{
  "activation": "swiglu",
  "bias": "none",
  "tie_embeddings": false,
  "parallel_block": false,
  "init_std_down": 0.0533,
  "lr_head": 0.00506,
  "warmup_steps": 332,
  "decay_fraction": 1.0,
  "steps": 10508,
  "dataset": "wikipedia_en"
}
MLP neurons of a small language model. Each row is named by its layer, matrix (gate and up: input weights) and neuron, and shows model dimensions 0-223. Each number is 128 + 24 x the weight over its row's rms, rounded and kept within 0 to 255. Numbers have three digits each. A neuron's up and down rows have the sign that makes its largest values positive.
After each neuron's rows, "fires in" lists the words (lower case) most often at its 100 highest values on Wikipedia text that the model never trained on. A number after a token or word is its count.

L3.gate557:122168125140098117126149108113174129155146157133125140106123180094109114178131147132124119172111145125101132106140137096113154103136125077124150078101127148129129062139119119113134157081120154152139124115124154162088117098129119133125129151174133131098134147132135153160116134136140119181153128123075094154124118136113131185158139163135125096120128159139114099090156082135135116131133135147141144078091116161124130134127143168129143118124100152084120082099111136128097180175085166149107126124131113142128150132144194139121121141129132129138147120168151140058155098134106127142129128129117092140104123136155162150115141169111113058109121145107142126114156143146132128106095
L3.up557:116120115133109103145159135124134154114080154105101145170151113111104134122176114119109121137131149094136142133141090075111105171120137134133105092107142125147144112119115144121123137153089128222085132084124163110136137101111108101096156141119089125130081091133152183117148134189160143113102142102112080135130099139094138129153157165148117130108116135073125092080122118112161148149138107150151112136125113103102124111130128132118099111131135157149115131115102144101114144135101166150174120132140154089131169144141107067124086141125101150088123132144118172145111077147148072124125124131122135133127129144138119115166129101141149129131148168108147127173156150122116148139138
fires in: "a" 55, "family" 5, "to" 4

L3.gate264:131126155125112111131134140095155126118083137107088144152125149149134127161070170123144137130116133153145130133124144087154099102190116124118117163161132124156156129114137107090126141093108144124087136112154077183112145101128157143145098099134111147135117156130149138117127121166101129113134102103141157094138151091103099151123137172127135136112128118121101108156145096135118135097127135143123109116147098131127118147113177179094130124137135129114085099154067116132109109125141151147122138150117145086101157156105111152101125100112189127130080083138141189123110135159105099168126148085110146145082133146118154152106149106121162093088123101152126139110141159095144138139063
L3.up264:149107123122084139137138117105158130138100108123154145152107141139127170117123143099155132138115144124110074066145127099138107152140112097123131146122087118158147119132092121094156112155162134140048185080105098140132124092123145145155156134121100102139153081118089122134120172170175136146132096080104170097157129118126129141135133170117117129137129128108112109132119111138115142111119133157132126146159136155135072129173109135110122137147122088119110091166091105141093131162141129138063088137119167115104120135118134136128136128140084112143091094129126136109128129117152122123123120136148111140139125087167116146089131129106134137122168104170114109123128186105151109115060
fires in: "by" 63, "into" 25, "in" 4

L2.gate315:148159091130142159131091121128130114137083100117151139121174144118095123150142148113079102141146123136089136166118109117153116166116120102104113125135142142166156140148128140119153099162142113135156111139107092154092196166147109096153118150133094134153138115125121140146143171158150107105131096160113111137172110060112102128130128086165099143141146190123132175170145167143105116160143100132132166145121142140112104122139070129102135144129085160111125116143131101123101142098123123132120150148127133137137139094157163168124154135117117123137126113132149134143149163128089132121136141126173159118134147120089144137139102118094105189095089092124121128187126175136092128117117
L2.up315:108136110125149132132112103129135139145150166157119167148102134130095141162133141058131136146109122106106121099109073158083066119120119129119117139107093125109111132127124143102122090169084141119161159107115124115120118132177154102111093141112127113168107127115079121127147142130114153149139127120166139144153145134177079138183147127125164125124163153129107128139132165114138144139118105125110156120115148147156120112120088140148093133128140118111156059108094120094148147160137142122142128135131204118113125160114113118097099127117118153092144147089158154141134130144094106093152115120138168126082135166142127168153110142125116139085160078149117127126169135132191151140138
fires in: "held" 24, "born" 23, "reached" 6, "given" 5

L8.gate380:150090118139099144147096088112132146119119123138142132126125110157114090159142118148123129100125069145135120135130171085099159137111113147132153104102145087128170082140186131113075147128105134123162090144129132128145113169124122121163134154104090140128134160132121135132137156154167140123135133115117090138101106089116125141113098128125153152144163157169097091153150158116147100148111101131165125118160148117150110169102117159156157111128161159155126134170102130137109130138100157121127141134148136117126146097117150144127126179135152102163086141177136153142119149119099104168123148129138061128170135092142160094147154123130080088114126134142142071146124082099101104098148
L8.up380:144129138122132115159140124108110115147120141162151163138120117120076093156160171143098163108121133152132116160137141159148126193107130141158136149117121117123176130126114153123121160102103110131167092105126157165136131125098143125141142128091114090136101089116140135097153095139112124118121126127131155092082104123080127132109100143175172105157117153134159129154087079128141150131089123146144215149114148122120176116145104127136132155150112090160111114117123123143135147126066128127141082115198096103063132145132128151143087128139116126121103112156152131147118117111161105117148150114157114107106173141118139132120116156132088118093140135139130124134140130108156129145184
fires in: "after" 60, "before" 19, "following" 11, "during" 6

L2.gate567:121143142133120120103131103103113129083172130156112142143154111081131181127132121129069125111140106080117105166118161148144108116087150172122113126142121122131141120161139116131136147147111128126122118186164069118124145168113140141126146163145144154143105078139130112158140074111158134137178112086112136159127149133152155092093157129125124147129119109109146118147115132116115105169154160105133126105152122118158096075101152143169163174096142107189112120134132095129113155119175103133138168093133124122139136109100111137142164149130161132146129129130127093149074162179113137099160157095127150158148111120123104137095144150136180133131129133107122092081117120127136138107139
L2.up567:117150168112143114104119165135116125134128131132171118116159131109113102147097122180134125078158157160119140132114126161112146158137125120113147130115089114133144131108145130119125129146121125137130129145123132095128161123131186156149150109144083116091183147102130127140147110117135160126120132081084155149115155140113134160143082129131092126169137118170171114150165139156154120162124134120143085110129139128134116140159116131124120176104069157092151107127074115147113146118131128127110113102105127106169123074107134138097161160109095129077149146190147082078167128139164114103099116152151154160158131117127121126110118125122120119128107165114154137154119180176097169158138
fires in: "more" 31, "most" 11, "so" 10, "soccer" 5, "you" 4

L3.gate572:129110137135124107122111126147143128135124145123105105131142136117119120143137137139145081117142148166093093147171120083078127133119103134109062088121160161108128130163122123118130120140128102116165155124116132133149123144114139128140154141086122118161174139107141070152138097116132121153144108117105190113125083109066166161118150127129136135142119150138127140136152160123098105149128170128162113152126140116118066106088165164113175110069141122151125145154127153127119124123091109096133123140134127120102113103144104097116124150116114080126067160105107085121112155113104151167097088113111110187155107155132147145146125094120096152118140150166143108154189123101107125137131
L3.up572:106110136118151099112098119132099105154136106119126146152088122096115145135103144103103119167139164151138135140075078116139137137122147136157128116102124182138130162108077134101156100161135127105141119183151134129145141107125153155116110133097108140164154155153169158166131164107140104157126125115104124107140122145090095154121162122133139100104149151134160092100099163096092100121114112119164124130117139093149118176161131113103110172156130136143116095157114113118131122127148140119171119085156159139087152130109115103124095115096089168128090185116065106114117131137144160122104118171137120174145095169152122174135155109111109129119142145176133135130142146146143110152140
fires in: "for" 77, "after" 10, "forever" 5

L3.gate560:169119142123090115118108081129110143140089121115169128099137141096110106147125143097145084128141136174085109169115087095119103102132124145156089135144148152093131115141102138136149126101145128156137134109168119158127152119115104064141116114139112122144118085135098127120126122109149123134157135185078106133123102098092139145167138115115140107122152147129155099144126078137156120119088088148132139165149146170154080138112131130127144134142177120126103138126180143138127096122129168114155118128104153150091082131153121149081146143124136161164116133179139132105132175104099143148152113153131117157089098129103151156108098090106141163149133120159122088158126125128163146137082
L3.up560:170151177186115116098124091125113166133166152115169154142120156186158112139086112122122104085120141123119104125137120138140155100132097110134149084136154135100103151125154104122096126137144128121111134129179100147117148129127139080106156069182108162158166128129134142130139167127155125120157115133087184085097131108083162138136128149126111079148130096136129128169138119119159127146110126159109114139127125114125114147150101101136121102120176133150089120166185102117127162133103155142140096137123112120097146137193123120086141131157142131181102105138125098115104153119132133150114098144133096107126113111134148119107122164135144096154148152143124108100115167143135135103120
fires in: "for" 15, "2007" 12, "within" 7, "2009" 7, "in" 7, "2010" 6

L2.gate493:162167100107106145116159130166143117128142130158113100161146106118139131163108103153103162131134140128158132118082098098135053130132116120110114167131135131104126149130102156151102104163129126150091114125138136132177145132155135159101132116061143152133128114073143130083144115146143150121140120120152163111154128124183108092142172112176133143143140148159128095175128119135154129130126189105108126128097133121114083141112134101110103133113121119081108163136124113113094174099126076120132113154118150143150105111134160110173122122164117148137159109124128134150166151172136126112102152162150112132146101140166129131106113109132099098119132155114074093086148123074110108137117
L2.up493:140148106145126119121140130141105135104148129108141139147087157124111142114143102125163173113110166179113142105158111109123142135132093118122138148146114134129165127083115113123103108167166172166133135138151086159161121181136115155149108087149131168125131155150149097136155070111126142130145123089098137140104106110100092113131129113137124157169130150135138079108098162119141155089150175128190133181129081176154125130126123105141103105093123129123101152071116143109087134093111150137111116157127086103170095143152090142129130131136109144133129109155102084111070113102129144100138153152126154117129113112104114123087141117145123092118114130141136157139117108151142167088122
fires in: "most" 40, "more" 32, "6" 7, "7" 4

L4.gate590:130135115110149130171125091090123115123139124147140113105054165150170121126182099126127120103114165113120113117131153110146095131108152107113125123166129090139108123136122114105115095149127110158097124137143102122106112145137111138111106159141155121098160155137174146101144091132126144101106128121095106160115114091187128094106098125062099132130095157112118127159138113152176100168135142096143144136089118125145145098110112122069158103074099092109128125088134111164105147093133171107108124145125092143124168119127133112101103117127110137128150121127164101116142105121103191180132129123085137125094119112147135124089145109130143137156124160116081110147143086134124111131093
L4.up590:117112136119124101178120137117190118131110165132126131136129133144120135128146127158093108143105152138113132135131146129183144151179124151140124085139111115178132147127119115088103114113064132112095149133138099152146146159099126138116118149130122149109092097100125106177131120161121146163161110096074116123115121160133160139126086118154100126082114108119156188099150082099144163134117114147160153089105084151117099135115118152125157151108145104165133140091164120123112139120152108144124145134157139121103102171130157077118084129136125078102164122184137120126111113137147136123108110116107171132119169117119129122157109100148126084148148106126156103141100106166162131139088
fires in: "to" 71, "would" 9, "supporters" 5, "may" 4

L2.gate577:132141108108117116187131112099158151094113123132166111095153122123134136174131178120143093162141118114107143106158125103140111152162130127106164103146136084084168154175111158113130154147107128116171131117120147166074171135096124111083141127094138135135178155131175156140133145084100147157169114118136128107176149088130121122117153103123123116121133152129094149156103147098137104153052146140155176143095154102106097120125143100119117106098121152160131099140132193121115135131141121094119141117135134086117133136126108121142133104091109109146098136113129116153083127124136126120124121124122114169169142107118139142121135111101117087160145099152101071127154118134126115153132
L2.up577:121073128117156098157110156129138113137118126170148131143121119151125124097149115137142082131165105156146109104073093130134064149116106126129178194137121124083170144115148150129165112091143141111142134132144179142133160119110112132088064133143113102135148139137155172127108088117140134125097127125156134138107133123089141130130150108107127117112123143174125111098104116101136133105088055124165114134133147135159115101137158105128119118163114092142115165148155133144158131123117107130161133111129147089175096126114082131099151131107109162152138100142090104087104152115141147074141112123115119142135151122137133137136111166125094095097111127090089093162096119149128123119149
fires in: "after" 22, "in" 12, "directors" 6, "director" 6, "secretary" 5, "following" 5

L4.gate111:155123076140122114150078098151108119123106169102193123114129128127156119134130133116133145151127129147094116115162123093105104151109154158164123119129154133080144059140127099123139166130127143094133122159151114114158147170140091092125114155077158118111150122135146149130108125104126106126151160161136118140172119095105138101081125165185181120152100121079097122082144121118104154156128118084115118093112151152116132091145123124137126142124131149130154095107091121115152098173113160114123122101129105147132130141153110170121122143104126081130131142115127164088149140127130146133100118103098103119126106123140074132142134146130101157132112064160096110112153128175124148149141
L4.up111:168066108116120118126133167092097102171110115090146108127096152152091140138104103072110128148137098122135161134106136127119121139104160140116124129135163102106126128104163138122149164121164082150140103154119130101090133111131157111113164157123124153138117130116148111106137112134115126095134173167105134107129075102149104136138127130158146125145128151085104096160145108130145138155170105111158149136107163179098151166103135179106104142172139137124152113109112092152140106096097116115143115126161123118155152136060147121055123123104140147174136118135121147134124123105091136115093169108149123154083127117098100115122155166101091110157150137105118121113116131157154113123143
fires in: "after" 22, "while" 19, "when" 10, "there" 9, "despite" 5

L2.gate406:114135134165138116126163112122137096147128143136140128126117114108109134130115117117126140137119150119126084142144103137112141136089116138100143132098091107110133114066138141123101159115114123159156133094137152131119163134143113074119162152072110130127120101178121095121188108091153083182171112149180079133130116115120124165120136159124150147144132139144106141118120168083115127125140093148144116097159155123122097143115097140114167145122137143171125153184154136141168123125118172116097146173142122119143148114104106130090136115171130154129101115118126088080125186134121118173145119172148130123173088117106162159097142128129122111139157090117092110102097135111103102088140
L2.up406:194114085121095103132152128164140151112068112166173186136113106137126143152158151156138129119123128139179141148133125161117075161107117110141097123142083147082195135144102103131129131117131133143159107165144140130175129147134159085142147180113105119123144133139141167159094106119154161172118141142120116108119130121149101131144125125138138159107135137124102140150109167154153131122110125138144128102109130118116151129141138151137104119145156143135113141125087082136110126122110101113169125117162110130106127104144134156093101136108097124141095157111077143183123144120126146126127149158152147136092151135118136115100131131144052108157132142111165172095110154088154126114171
fires in: "after" 77, "before" 14

L7.gate165:153091144126128136122160109115157076139107148159102082156132133130179101165136126121103116078153129115137098065113147108180132106125148107112142094132133144120144103140120109133117110169149139150143100138134140202116129113159149098148107140108121115107135130086189141122111101189115168125159138122117173154111133076127162108136150132106133168098121104142128119103138113121153092127144111140163127100140151114175098157093121142104124148173086133091108104049133165135122134108112152135122166105122138142140106179120138146132135135136139099146133123162118157115131162134094134161137153118129110123114145106154143112123128140120134098118135131137148131097126080133151161155090
L7.up165:103137083114129119134133097117122132123127177141110143112130143148126127114145082124106124134156153137126100133143139155151142145127134133143143107152107108118143108189159138146137096156087177144150135181184097110116098112130117103117125102157089146171120125094156136147107097122153083103113147108139096143129125150087172101117139127105170139116096126106156161108094102130083120150178142159168168133118120131143142125123134138090115123116137110119101149104099142091149108156105117148140138132134098108145165158135112132156119143133162120110170122090125088162150129112088126147116154101117076091167137093171187119082119162144145104116117160150162156151141132100168108122137
fires in: "to" 60, "also" 4